config.toml
num_hidden_layers = 9
hidden_size = 768
num_attention_heads = 12
num_key_value_heads = 12
head_dim = 64
intermediate_size = 3072
vocab_size = 9898
hidden_act = "gelu"
norm = "layernorm"
norm_place = "pre"
norm_eps = 1e-06
positions = "rope"
rope_theta = 1000000.0
rope_fraction = 0.25
qk_norm = false
attn_scale = 0.125
bias = "qkv"
tie_word_embeddings = false
parallel_block = true
init = "uniform"
init_std_qkv = 0.0149
init_std_o = 0.00352
init_std_up = 0.0149
init_std_down = 0.00176
optimizer = "muon"
learning_rate = 0.000914
beta1 = 0.93
weight_decay = 0.24
lr_head = 0.00432
max_grad_norm = 2.0
warmup_steps = 200
schedule = "wsd"
decay_fraction = 0.72
decay_shape = "linear"
final_lr_fraction = 0.1
batch_tokens = 131072
max_seq_len = 1024
doc_mask = true
z_loss = 1e-05
train_tokens = 704800000
max_steps = 5378
dataset = "wikipedia_en"
MLP neurons of a small language model. Each row is named by its layer, matrix (up: input weights; down: output weights) and neuron, and shows model dimensions 336-431. Each number is 128 + 32 x the weight over its row's rms, rounded and kept within 0 to 255.
Before each neuron's rows, "fires after" lists the tokens most often just before its 100 highest values on Wikipedia text that the model never trained on.

fires after: "9", "7", "6", "8", "5", "0"
L5.up443 [ 80 157  96 153 153  33 161 155  70  86 140 170 134 185 128 171 141  81 115 163 164 106 118 135 145 199  73 145  27 105 115 156 107 142 157 115 117 157  50  56 127 110  91  90  54 115 113 121 116 165 154 137  99  81 150 104 112 119  68 100 128  92 181 166  74 148 100 153 171  96 121 135  95 113 179 118 122 178 197 121 130 144 176 133 138 143  46 190 145 126 102  95 105 116  69 127]
L5.down443 [148 105 158 105 105 104 154 155 154 109 135 186 132 154 128 114 112 101 132 121 107  87 162  73 130 123 183 137 145 156 104 120 100 121 132  65 114  98  74 131 123  90 120 176  89 121 112 136 129 138 132 151 152  96 144  83 144   1  73  92  94  78  85 125 110 115  86 127 143 126  93  89 169 164  84 168  87 163 139 179 148 157 126 137 120 163 148 150 167 136 156 140 106 114 123 123]

fires after: " |", ";", " (", "3", " terminus"
L5.up1761 [142  68 170 135 148 105 112 179 155  53 152 101 102 169 125 142  98 150 155 125 180 184 147 203  54 127 127 143 145 126 131 127 143 140 120 128 142 115 132 152 134 141 101 189 164 146  90 100 140  98 175 160 101 195  75 101 121  62 105 124 128 127 122 166 105 150 106 133 124 112 140 158 128 160 162 153 111 117 128 104 128 164  96 171  74 113 127 174 174 198 158 159 144  98 140 152]
L5.down1761 [133 137 147 129  75 189 189 109 128 150 109 150  97 174  40  99 119  85 162 106 158 123 141 138 131  78 128 162 174 116  81 134 147 190 142 173  98 161 146 130 100 132 160  43 100 155  85 132  82 167 106 184  50 125 101 185  89 101 154 142  84 130 160 122 107 142 113 130 165 144  92 105 109 138 120  95 108 166 129 119 138 130  71 110 192 145 104 132  71 161  99  93 119 195 105 188]

fires after: " ", "1", " L", " |", "8"
L5.up653 [149 163  96  99 117 115 148 222 147 126 128  72 137  95 124 100  90  64 117 145 129 139 102 155 106 106 121 121 163 160 121 121 127 134  66  67  97 170 111 174 135 104 159 178 121 129 103 109 102 114 175 142 134 129  59 150 139 115 138 142  83 149 131 132 165  59 134 116 163 184 139 127 112 157 111 114 183 117 214 101 115 143 113 154 104 109 105 135 127 161 102 101 157  95  67  96]
L5.down653 [152 145  65 104 118 141 125 115 150 102 103 122 182 171 171 117  95 137 112 172 115 131  95 112 137  81 142 149 162 152 100 168  94 156 129 124 128 158 181 161 132 118  95 173  82 124 125 134 184 155  74 202 134 134 127 153 115 180 111 175  91 140  94  84 190 149 123 114 129 173 101 174 100 161 136 113  95 134  85 111 171 157 130 164 172 131 135 127 134  99  49 179  96 151  76 109]

fires after: " |", " ", " remained", " was", "0"
L5.up1661 [150  94  93 112 115  86 113  49 137 138  97 143 164 155 132 135  77 143 163 147 137 108 127 109 152  75 148  96  74 200 158  88 109  76  97 158  68 109 138  91 142  77 167 144 137 105 132 104 108  98 116 152  94 119  63 159  96 147 111 177 124 123 139 117 145 150  99 100  85 154 137 129  87 131 157  78 152 149 136 111  54 137  56 135 195 147 144  96 148 136 113 150 109 113 151  98]
L5.down1661 [ 98  88 102 163 115 130  75  92  57 138  82  88 139 128 103  86 139 181 156 121 124 174  83 106 121 126 161 139 143 113 109 130  93 141 176 104 108 122 157 145  96 101 129  84 137 110 101 153 145 135  97  96 111 122 104 184 125 116 119 127  88 137 164 114 118 132 124 135 165 168 140 116 116 135 126 158  70 182 135 149 122 128 156 162  79 118 116 102 198 125 145 131 157 121 142 114]

fires after: " |", "3", " ", "aba", ":"
L5.up2951 [119 127 155 115 115 121 139 103 162 148 142  46  91 121 196  83 128  86 109 134 134 102 128 181 135 124 126 121  89 114  92  78 135 146 161 165  47 126  99 133 152 138 134  90 106 104 150 135 130 119 166 144 159  77 170 187  92  63 105 135 143 129 149  81 193 123 131 129 138 104  99 128 180 134 149 167 131 175 175 130 172 149  90 162 162 118  92 155 136  87 120 127 111 126 136  78]
L5.down2951 [164 179 118 162 189 113 167 137  87  99 139 140 128 177 148  94 151 151 118 116  85  95 141 119 146 137 134  97 155 169 153 143 177  93  81 172 107 174 121 145 126 139 106 125 115 161 134 144 126 110 142 113  85 105 138 150 139 107 157 143  72 147 136 135  57 165 107 103 123 155 140 120  95 138 169  85  63  95  54 108 165 104  79 149 113  97 148 108 122 162 152 146  95 168  68 160]

fires after: "-", "0", "8"
L5.up2561 [ 95  97 148 119 159  88 170 122 134  94 139 112 153 173 123 135 147 129 112 135  76 102 119 103 190 132  45 145 115 163  91 127  83  77 154  93 154 115 105 147 137 132 116 114 154 164 105 131 185 136  72  88  92  96 132 155  69 137 133 165  96 150 119 154 148  91 115 174  92  96 155 112  86  91 166 188 151 202  74 125 129 143 121 121 120  66 108 170 148 154 142 130  74 153 123 110]
L5.down2561 [141  92 104 100 108 114 184 156 103  83  94 162 113 120 139 107  91  83 105  96  92 166 116 143 132 158 158 127  99 139 143  85 178 130 134 160  86 156 147 130 155 116 162 116 112  89 100 121  94 160  72 139 126 149 118 163 117 151  44 186 134 126 138 125 123  70 150 106 104 139  67  93 145 136 148 139 151 131 102 172 128  97  96 132 192 129 135 154 136 126 124  80 180 169 124 163]

fires after: "\n", "1", "-", "–", " \"", " ("
L5.up1333 [142 149 115 102 130 100 120 161 138 145 104 178 114 148 153 143 103 149 134 133 115 136 117 150  77 147 126  99  78 133 121 131 151 101 143 109 114 141 134 132 125 100  79 149 129 148 133 144 146 134  94  86 173 122  92 134  86  95 112  52 124 165 178 222  62 109  64 141 148 138 211  98 161 146 119 174 104 156 172 119  78 154 178 158 166  89 155  97 104  93 135 121 153 143  97 192]
L5.down1333 [ 88  76 117 170 111 138 109 131 177 101  93 100 133 131 143 145 189 168 106 113 138 101 125  89 151 125 128  93  98 179 134 137 103 106 153 156 125 145 114 168 138 135 200  70 132 134 105 164 138 121  66 172 144 110 100 145  74 139 120  83 177 146 146 178 106  88 170 119  56 197 125  99 118 142 100 108 107 169 133 155  79 119 172 125 137 128 174 157  96  88 142 144 107 164  91 180]

fires after: " ", "1", " |", "2", ";"
L5.up2694 [131 124 140 113 159 128 128 136 146 141 151 164  92 110 107 109 234 148 130 142 101 163 134  97 166 110 138 107 117 108 137  69 132 118 130 108 121 117  80 162  33  82 159  82 104 118 172 146 178 105  97  82  99 115 140 128 117 106 114 125 102 125 151 161  92  83 127  85 183 141 137 135 131 103 127 168 178 146 101 147 160  89 108  82 167 123  62 179 102  82 119  61 111 100 121 175]
L5.down2694 [126 136 162 149 177  62 119 144 167 108 101 171  73 117 154 125  93 172 143 125 153  99 155 151 128 128 165 127 126 154  78  87  91 176  94 154 109  43  98 156 153 181 155 117 108 140 107 112 123 111 168 178 172 157 118  96 114  68  82 155 127 123 107 108 102  85 166 121 124 155 172 131  86 122 181 164 195 123 114 111 108 164 105 129  87 107 116 105 204 122 113 135 157 146 116 175]

fires after: " ", " |"
L5.up380 [141 135 105  57 114 108  89 100 199 109 163 129 157 146 154 146 153 119 191 132 158  64 130 119 146 153 143 118 176 141 115 119 126 134 189 130 140 118 163  88 117 178 128 114 130 159 121 115 122 120 125 137 173 115  88 154 142 142 132  96  34 109  97 149  59 157 158 132  90 231 153 210 167 166 114 163 181 171  53 114 143 180  74 143 169 172  87 155 127 113 104 124 211 147 113 111]
L5.down380 [131 204 220 122 142 116 142 143 109 167 107  94 109 101  93 188 108 150 132 169 168  92 148 170 144  69 136  56 217  86  82 139 128 110  98  85 175 133  74  84 100 163 159 126 253 105 129 127 139  91 127 142 135  94 119 192 146 124 136  90 139 122 172  92 144 137 105 127 179 117 123 111 140 143 112  88 162 106 125 107  94 141 169 174 104 161 132 198 127 108 136 221  99 143  81  86]

fires after: "1", ".", "3", " ", "4", "2"
L5.up980 [135 168 113  40  83 156 130 107 170 121 174  42 153 149 180 155 113  69 117 121  84 150 128  98 145 131 143 118  79 156 114 181 128 146  92 133 150 143 164 111 121  93 141  84 166 148 140 109  74  69 105  80 124 130  94 122 100 117 116  76 104 109  87 143  97  92 192  97 105  75 147 102 173 108 125  66 113 163 168 190 130 191 141 146 165 123 139 139 154 131 113  93 130 134  46 126]
L5.down980 [125 135 133 125 117  88 201 107  99 112 112 140 141 133 197 116 123 127 140 150  79  83  90 166  98 134  93  80  55 104 126 115 141 120  71 206 189 131 119  88  89 153 203 109 220 117 119 134 125 118  86  77  85 121 133 141  93 122  88 128 165 165 127 135 125 138 123 130 145  92 102 115 116 151 146 130  89  79 181 148 116 129 168  80 164  89 145 131 150 109 145 198 141  69 172 131]

fires after: "0", "9", "4", "8", "7", "3"
L5.up2764 [171 155 139  97 137 114 187 128 154 168 127 202 136  97  95 116 169 112 126  63 166 144  79 103  87 119 138  80 118 182 127 103 124 105 145  91 205 153 170 146  89 124 131 102 135 139  93 175 104 140 144 120 171  87 133  82 132  44 173 136 142 153 162 169 136 201 130 134 156 182 112  75  94 152 161  53 128 114  95 132 127 183 129 133 106 103 129 119  82  92 135 124 148 116 119 143]
L5.down2764 [115 164  59 176  98 120 151 204 145 134 115 126 162 128 217 119 115 112 158 158 166 120 171 103 144 127 106 109 108 174 135 102 172 109 143 135 137 153  73 133 167 145 121  80  99 105 102  68 125  96 146 123 140 167 139 150 177  86 124 154 170 121  98 130  50 121 170 113 110 164 118 170 119 157 129 192 101 112 112 109 137 161  95  97 130 135 107 162 160 102 157  59 145 108 149 161]

fires after: " ", " L", "9", "L", "7"
L5.up2622 [ 46 135 126 178 141 126 125  82  93  68 120 164 120 161 115 135  68 114 125  41 153  90 140 123 142 145 132 153  52  90 146 153  79  97  97 147 127 113 147 149 112 100 137  67 100 165 141 147 149  76 145 122 112 147 168  98  88 191 108 194  99 113  93 184 141 100 137 143 170  99 109 122 138 132 156  85  85 147 159 143 103  92  48 118 149 140 125  97 169  93 140  36 142 115  52  92]
L5.down2622 [ 81 154 194 126 102  72 131 141 100 202 183 109 141 146 123 174 121  93 124 125 108 154 147 134 174 153 107 128 207 146 103  98 135 142 132  85 110  89 113 151 127 103 132  74 149 159 144 130 113 137 114 119 107 166 136 149 135 131  82 127 137 154 159 105 155 103 114 126 118  95 156 124  95 136 116 103 184  84 143 106 166 101  82 127 157 109 164 109  94 127 136 115 140 203  86 123]

fires after: " ", "1", "–", "2", "."
L5.up500 [184 172  93 111 133 145 157 135 110 112 149 134 165 118 172 142 133 137 126 150 100 139 107 181 149 130 116 130 163 142 138 134 147 131 150 147 123 160 137  67 133 114 148  99  80 171 187 170 124  82 131 183 157 150  86 133 168 115 141 122 161 110 160 143 127  61 138 174 102 168 123 131 142 171 150 145 119 188 138 119 117 145  95 102 163 133 139  81 167 126 168  82 196 130 150  66]
L5.down500 [135 148  66 135 135 150 111 126  95 143 117  87 160 102  85 142 129 118  96 117  84 131 178 163 142 155 107  88 153 135 142 142  76 149  74 133 164 174 102  86 140 107 117  93 182 124 120 138 106 119 118 165  94 143 125 120 137 146 124 129 167 127 204 157 110 125 131  93  92 142 174  97 114  94 109 112 141 112 137 124  44 166 144  77  66 167 167 112  64 143  82 125 114 115 142  91]

fires after: " L", " El", " l", " R", "L", "ul"
L5.up1752 [ 99  74 120 129 119 136 107 139 127  69  89 115 125 153 179 118 104 115 178 143 118  39 122  45  90 112 129 132 175 140 122 146 113 133 109 117 146 121  80 173  87 105 166 115 185 130 145 154  75  97 128  92  94 130 133  97 122 144 152 134 147 134 118 183 145 146 133 115 165 134 147 147  80 103 113 158  89 111 126 133  98 167  97  92 123 116 140 129 169 114 116  69  53 189 117 111]
L5.down1752 [ 79  94 113 102 143  24  54 140 163 185 164 160  75 154  94 148 127 144  86 147 131 127 113 173 148 122  82 131 129  81  86 150 164 137 114 147 152 118 134 122 116 153  83 187  89  98 122 133 119 169 168  94 118 116  88 166 128  99 121 107 154 186 170 129 104 115 103 107 149  72 106  98 116 148 151 114  90 119 132 186 133 128 127 138 112 113 106 145  87 168 106 194  98 166 104  98]

fires after: " |", " ", ";", "1"
L5.up1585 [115 183 165 130 165 118 132 161 107 111  57  98 125 106  96 121 119 111 111 140 155 138  94 114 112 170 143 111 130 147  73  80 124 150 140 149  47 149 132 111 142 124 124 107  64  92 123 104 120 231  98 121 125 159  69 172 146 144 100 112 125  91  95  34 131 112 151  90  84  99 110  36 163 107 121 136  98 150 110 179 125 162  88 130  82 132  58 148 122 144 159 208  88 143  75  93]
L5.down1585 [117 104 165 156 101  83 124 110 149  95 153 149  89 177 179 148 113 168 135 110 152 118  95 138 178 147 157 172 163 110  97 118 113 167 110 142  99 140 114 101  96  96 142 138 129 163 143 129 131 126 152 115 124 142 125 125 115 111 102 119 123 120 168 148  98 162 193 171 129 136 132 183  88  83 158 126 122 149 168 124  80 101 152 153 116 119 126 189 144 139 118 113 140  97 123 106]

fires after: " ", "2", "1", "4", "5", "3"
L5.up670 [111 160 178 128  86 118  97  78 109 181 165 139 142 191 185 121  95  50 163 155 107 149 143 119 190 120  97 123 121  98 148 136 134 140 117  96 193  65 176  67 111 100 125 174  96 139  98 181 123 118  74 120 154 131 134 123 114 123 127 160  78 200 156 102 125 141  95 152 151 100 171 195 161 130  60 109 149 143  72 135 124 166 120 128 139 117  98 169 126  63 140 154  90  83 145 119]
L5.down670 [104 143 113 102  67 168 117  82  92 131 126 107 103 121 158  66  88 185 163 153  95 172 171 152 113 171  80 124 152 190 113  76 144 131 137 107 125 160 113 118 138 110 115 126 142 103 152 109  96 135 140 118 141 177 160 103 143 123 140 143 129 119 122 136 102  89 158 126 139 171 131 142 104 210 171 123 149 129  91 112  90  98 108 142 135 130 108 102 132 152 153 156 195 131  87 130]

fires after: " |", " ", "1", " —", "0"
L5.up2272 [148  60 171 123  90  91 173 122 158 113 108 196  74 170  94 183 148 113  73 157 146 144 124 125  71 130 121 109 122 144  82  92 110 166  96 142 155 128  42 133 112  98 114 145 158 112 114  71 178  25 129 175 131 137 111 144 137 117 112  70 141 121 127 126 168 104 147 186 164 131 110 135 150  96 108 112 169  79  97 131 124  91 108 110  82 158  73 192 148 120 119 133 207  76 119 121]
L5.down2272 [ 94 150 160 133 133 182 127 118  97  87 151 101 104 104 152 141 106 139 163 133  86  78 102 140 157 184 113 145  91 136  89 111 148 109 115 180  76 114 103 139 125 136  87 136 125 130  39 157 168 116 129 144 113 107  88 148 138  87 131 118 156 153 104 137 150 165 143 112 149 132 114 180  97  77  63 151 155 116 167  66 175 126 169 102  85 103 135 108 132 145 163 107 107 118 117 169]

fires after: " ", " (", "-"
L5.up2229 [169 129 158  58 123  92 109 136 114  59 109 119 148 100  87 141 138 103 140 130 158 143 144 109  93 187 106 134 153 108  96 148 122 103 147 105 185 118 131 225 110 127 158 119 152  94 182 149 117 161 122 165  95 154 119 151 129 144 198 143 145 113 146 108 159 174  69 138 112 110 159 135 103  99 137 119 181 133 123 163  98 121 145 112 139 164  94 140 171  94  85 121 118 111 124 149]
L5.down2229 [115 159 114  97 128  99 117 151 115 124 148 104 104 173 140 150 141 114  93 138  73 153 197 124 144 118 165 170 109 167 136 120 112 151 156 110 106 142 135 126  87 165 142 144 157 138 139 157  99 100 120 106 143 132  54 174 136 113 113  63 146 145 129  87 158 163 134 129 135 142  79  98 158 112 147 157 124 125 139 149 108  69 138 116 180 123 156  99 112 100 119  71 157 128 157 121]

fires after: " |", " ", "1", "3", ";", "4"
L5.up2857 [151  79 163  90 110 107 114 146 193 114 107 134 163  99 140  98 121 102 127 121 160 165 132 110 140 160 111 109 141 156  95 134 118 112  75 104 132 122 160  65 140 131 166 128 135 105 121 120 166 151 176 108 171 123  95 110 131 103 137 141 151  92 111  89 127  94  74 129 106 125 143 175 168  95 172 146 148 108 174 148  86 143 121 152 132 135  95  59 127 121 165 141 164 140 191 119]
L5.down2857 [144 115 152  93 203 198  96 151 105 179 166 169  95 105 109 132 159 126 124 148 157 177  51 134 161 159 121 117 136 161 111 104 113 111 104 126 108 159 145 151 104 143 139 132 158 149 116  93  80 193  71 155 123  90 134 105 191  94 124  79 133 150 167 136 178 148 173 117 178 111 124  96 131 125 152 105 157 142 124 184  89 122  60 105 149  81 108 136 111 193  98 122  91  85 115 101]

fires after: " ", ".", " (", "6", "8"
L5.up745 [165  86  76 112 140 155 171 116 158 194  86 100 122 120 140 161 152 156 124 186  95 159 147 148 115 166 175 123  94  95  74 131 188 114 145  99 116 130 119 156 148 114 122 110 137 114 135 122  76  92  84 115 147  99 150 112  85 132 144 161  83 108  87 158 159 115 114 187  66 106 126 142 129 124 110 160 138 151 109 144 134 116 108 132 133 110 139  78 154 145  89 125  91 160 124 161]
L5.down745 [140 135 142 136 165 124  89 152  99 127 117 160 117 140  59 141  66 118 164 179 142 115 151 133 119  33 194  81 100 135 159 163 103 101 147  54 169 151  93 159 143 111 102 123 132 122 135 127 178  73  92 106  72 126  92 161  99  77 191 131 146 186 137 125 109 229  89 121 111 146  71 152  75 163 129 211  95 153 154 114 124 130  76 102 130 167 140 148 130 112 127 170 104 132  81 136]

fires after: " ", "2", "4", "-", "9"
L5.up1288 [129 110 192 132  96 151  84 133 145 150 100 145  82 152 168 128  94 112 153 134  92  83 107  54 113 164 129  98  99  85 117 162  79 136 135 119 127 140 193 112 166 121 168 144  94 106 111 112  98 139 143  88 172 130 128 159 104  85  87 118 121  85 143 158 181 159  46 192 145 119  91 102 109 110 157 146 157 105 100 146  89 210  94  94 130 121 114 148 117 105 120  97 144 117 162 114]
L5.down1288 [134 138  87 126 118 119 125 170 119 122 153 105 152 140 145 133  61 107  99  73 128 132 156 130 102 152 107 140 101 148 130 101 101 155 124  78  97 109 177 141 115 111 124 135  63  87 145 128 143 193 125 169 133 129 137 145 143 101  77  57  82 138 101 133 179 153 120 107 170 212  86 136  99 135 150 153  79 115 133 141  81 116 137  96  77 122  86 155 134  98 142 140 131 121 140 101]

fires after: " ", " |", "1", "3", ";", "8"
L5.up2193 [112 195 149 112 135 188 178 134 110  88 150  89  91 191 169  88 106 171 131  93 175 118 110 187 104 142 132 158 142 121  72 101 133 139 102 133 116 134 136 154 141 104  85  97 112 111 102 115  77 113 143  83 191 151 110 115  92  99 105 167 151 115 113  97 154 120 181  91 145 121 127  90 167 138  92  88 147 164 124 157 107  96 131  69  45 163 134 159 102 169 111  80 121  38 169 154]
L5.down2193 [ 73 134 210 165  88  99  92  99 100 164 151 190  98 145  79 144 141 120 163 125 108  88 119  63 135  75 105 123 122  97  91 130  99  96 164 103 145 148 143 151 103  64 188 101 105  88 149 187 136 133  84 152  94 141 194 162 144 104 144  54  99  73 196 119 191 133 139  71 156  99 115 132 116 127 152 116 165  58 129 127 111 146  94 108 126 142 132 120 128 107 158 102 140 124  91 100]

fires after: " ", " (", "1", " in"
L5.up830 [163 131 121  78 114 141 117 153 171 126 117 109 121 112 143 122 203  87  90  80 106 121 183 124 126 179 179 129 157 172 126 148 132 137 160 146 132 150 111 120  88 122 155 117 158 102 150 170 124 125 175 120 133 144 111 106 167 164 133  91 103 132 115  86  70 131 175 162  97 215 144 100 131 108 143 113 114  71  88 161 133 128 141  78 124 171 120 139 112 102  64 124 101 124 128 119]
L5.down830 [ 87 114 204 126 120 149 138 187 136 127 141 147 120 110 105  54 140 169  75 123 178 149 143  70 124 179 100 157 142 126 132 134 102 137 124 148 122  98 124 161 123 178 120 152 144 140 120 155 138 123 125 159 118  97 120 106 154 144 120 162 129 113  92 130 107  78  96 116 128 143 143  77 143 139 165 108 140 136 127 185  93  22  54 103 125 128 145  84  91 135 163 125 134 103 123 130]

fires after: " |", ".", "1", ")", " —"
L5.up2028 [ 95 134 158 131  70 146 126 181 118 122 133 170 155 153  89 175 120  77 149 185  99  99 162 126 158 144 104 102 125 154  99 176 145 146 128 148 180 125 139 114 160 140 141 151 138 100  98 127 185 107 147 177 106  93 134 135  47 121 173 146 142 133 150 104  99  73 137 168 155 122 129 123  93 107 120  98 122  99 153 106 120 129 187 109 134 123 218 103  86 109 132 137 133 132 120 157]
L5.down2028 [135  99  73 136 124 153 152  99  78 231 137 161 135 171 166  81  93 112 122 153 129 151 130 115 106 117 108 107 152 150 127 123  98  74 124 115  78 163 161 186 146 145 133 107 101  95 142 147 159 107 119 128 110 106 170 102 108  65 126 107 118 117 205 136 108 186 100  98 110 109 180 138 178  95 136 130 106 168 114 132 129 129 168 136 158 129 133  93 151 124  78 154 127  96 167 108]

fires after: " ", "1", " pm", " #"
L5.up2680 [152 166 101 129 150 165 121 130 115 116 127 154 127 170 111  93 117 127 134 129 108 103 149 128 130 163 147 125 103 141 104 143  85 139 164  65 163 151 140 131 100 186 116 114  86 154 112 163  99 111  84 114 128  92  97  67  77 144 183 184 129 100 121  47  96 100  90 176 105 129 109 133 179 114 197 133 150 107 173 145 111  71 111 111  92 127 183 151 135  98 187  75 120  73  63  44]
L5.down2680 [111 151 128 178  86 149  46  96  93 185 119 120 114 145 122  90 107 115 148 100 109 131 140 111 161 140 156 180 142  83 124 132  94 104  40  95 142 136 100 106 126  52  44 150 135 128 205  95 115 118 119 128  76 141 103  91 129 123 138 168 107 182 119 104 107 104 192 130 148  48 130 124 130  99 100 127 119 117 125 121 149 110 151 145 143  91 116  71  91  67 125 191 111 174 105 169]

fires after: "5", " on", "3", "4", "-", "6"
L5.up2846 [113  91 127 122 170 154  83 101 107 139 146 197 148 128 128  87 168 141 147 157 115 103 125  81 127  51  73  85 104 140 113 144 117 127 109 165 181 128 131 100 131 136  94 135 132 132  89 147  92 149 125 141 137 107 160 177 151 178 131 136 150 139 205 183 146 137 137 149 146 113 110 110 108 142 115  36 128 102 104 181  64 128 110  81 117 197 133  93 115 148 137 126 120 134 120 116]
L5.down2846 [151 105 149 162  98 122 136 127 141 141 127 115 163 150 143  85 150 113 139 168 210 134 132 165  51  76 151 111 109 175 136 111 195  90 121 131 196 101 105 140  69 125 157 131 104 126 158 100 141 137  93 146 148  62 171  91 139 129  96 109  90 162  56 136 128 140  69  83 133 167 157 127 131 105 131 105  91 132  73 137 119 161  97 123 200 132 155 134  92 122  74 130 100 167 140 106]

fires after: " |", " "
L5.up1919 [131 140 112 130 125 139 106  90 175 136 135 130 117 118 153 108 133 119  78 136  92  85 126 112 123 146  78 139 115 117 142 152 158  93 134 199  59  79 138 152 110 135 117 145 188  68 109 147  68 130 111 171 143 130 161 180 167  62 130 146 100  87 135 122 125 169 110 154  80 126 128 132 148 192 122  71 192 121  89 113 128  89 120 117 175 130 103 134  74 130 148  97 125 146 139  71]
L5.down1919 [198  85 117 123 152 161 108 109 117 146 145 110 160  98 125 167 114 114 143 122 125  96 144 126 120  90 137 118 131 185  52 143 114 161 168 112 114 127 117 188 183 172 143 138 162 195 110 174 134 106 183 115  82  64 109 137 130 135 112 120 135 171 141  54 156 128  75 135 191 133 179  97 114 177 182 107 211 166 111 156 100 131 114 129 105 126 106  79  38 192  97 156 126 146 137 111]

fires after: " ", " −", " +", "1", "|", " |"
L5.up2244 [163 107 130 157 127 146  69 133 183 111  66  70 102 100 167 122 148 164 133 110 102 134 152 132 146  91 133 165 126 106 183 125 122 111 158 103 164 141 132 108 138  69 143 133 178 158 137 115 131  87 130  70  92 120  92 164 127 100 107 138 148 156  98  81 131 179 100 160 146 152 141  88 142 131 148  92  88  41 103 108 177  42 111 128  96 171 166 116 126 115 114  85 183  98  90 113]
L5.down2244 [160 122  79 144 128  76  76 102 136 141 165 117 112 164 151 135 102 185 143 199 114 126 130 178 118  90 115 172 122 116 151 170  96 122 149 175  98 144 125 196  96 159 137 134 113  81  59 116 131 123 119 154  91  94 101  91 105  91 170 116  89 100 127 122 142 177  94 126  91  98 111 138 147 112 145 174 117 149 110 177 110 125 119 165 130  86 142 117 132 112 127 135 106 134 165 134]

fires after: " ", "0", "acter", "P"
L5.up2798 [130  98 121  72 145 146 159 100 137 166 151 125 104 156  57 108  87 141 125  82 107 151  96 148  88 137 148 237 184 161 134  94  71 114 127 153 131 161  93 113 136 142 156 170 124 120 105 106 111 135 101 113 146 105 119 137 101 178 106 101 155 160  89 118 196 171 111 177 143 105 192 126  91 201 114 119 115 107 144 128 151 178 155 101 181 109 104 128 123 108 138 130 158  91 111 122]
L5.down2798 [109  88 149 157 112 189 149  69 201 138 120  99  76 140 153 109  90 135 135 191 122 105  77  71 111 176 127 181 157 160 107  88 128  86 175 133 118 144 140 149 103 129 110 161  66 105 176 105 149 121 113  63 115 128 163 111 121 140 137 113 147 118 148 144 134 117 110 201 148 146 148 106  92 104  97 143 114 130 147 178 173 130 128 179 105  77 140 127 133 148 157  78 215 161 131 101]

fires after: " ", " (", "body", "\"", "stra"
L5.up1241 [112 152 117 128  69  98 151 122 199 123  77  86 138 123 147 116 120 183 129 159 129 131 145 122 118 110 130 130 140 156 142 124 133 122  77 128 163  85  89 146 124  91 175 116 112 147  56 122 105 156 171 123 103 166 121  70 145 190 168 164 163 149 135 126 129 136 181 138 151 109 138 161 169 123  60 108  73 102 135 145 120 117 145  44 123 127 167 137 113 140 137  99 157 133 104 107]
L5.down1241 [138 126 135  92  54  78 103 141 134 112  86 111 157 120 113  89 141 191 150 125 132 138 171 173 138  98 146 118 168  99 180 160 135 143 115 131 134 125 135 104 132 155 118 117 126 153 143 138  92 115  62 115 129 147 127 134 187 149  88 105 147 150 122 147 117 123 156  84 136 156 160  68 120 181 116  99 180  92 134  91  92 110 108 107 133  33 128 150 157 120 111 146  79 121 157 170]

fires after: "-", "1", " Aer", "2", "7", "3"
L5.up1578 [ 34 104 166 148 135 150 101 114 169  92  92 127 155 170 171 116 110 138  92 126 158 182 128 144 150 111  82  96 112 166 165 153 137  65 157  67 109 192 153 136 121  55 127  98 141 140 157 165 151 142  93  63  99  91  77 110 151 168 154  83 116 152 185 140 120  53 131 119 145  82 133 123 138 103  81 101 112  92 114 177 122 153 161 111  91  60 130 135 166 135 133 160 170 169 139 109]
L5.down1578 [134 152 115 199  96 165 127 136 132 138 154 136 152 174 143  95 211 123 144 164 131 105  88 141 141 144 117 101 165 102 110 119 174  94 158 114  89 114 122 195 164 115 157 151 183 129 139 123 101 133 171 161 117 125 164 175 156 101 158 140 138 134 171 160 113 119  81 110 129 131 101 120 156 125 175 182  98 144 107 133 124 120 151 110 127 145 154 145 135  88 149 173 128 160 103 141]

fires after: " ", ".", "acter", ")"
L5.up281 [102 133  93  82  87 115 124 187 142 129  69  98 148  71 149 133 153 118 100 107  97  73 134 208 131 141  90 117 155 133 144 138  93 117 104 101 106 126  92 136 146 117 147 166 129  94 107 167 107  91 153 149  92  57  93  93  92 113 128 111  18 138 141 146 159  63 111 121 157 125 109 122 123  64 158 177  91 119 117 151 166 119 110  83 135 124  46  98 136  96 126 118 168  63 102 113]
L5.down281 [148  71 151  65 149  92 133  98 131  54 116 153 144 113 121 138 132 148 181 129 170 170  97 112 108 152 112 132 140 154 102 185  76 102 122 109  75 160 105 111 135  95 191 134 118 177 119  78  94 131 129  70 117 114 140 106 103 128 126 123 185 123  81  61 119 101 111 145 170 100  80  90 109 102 151 128 113 107 138  98 134 161  54 164 158 158 170 134 122  60 140 122 142 100 165 131]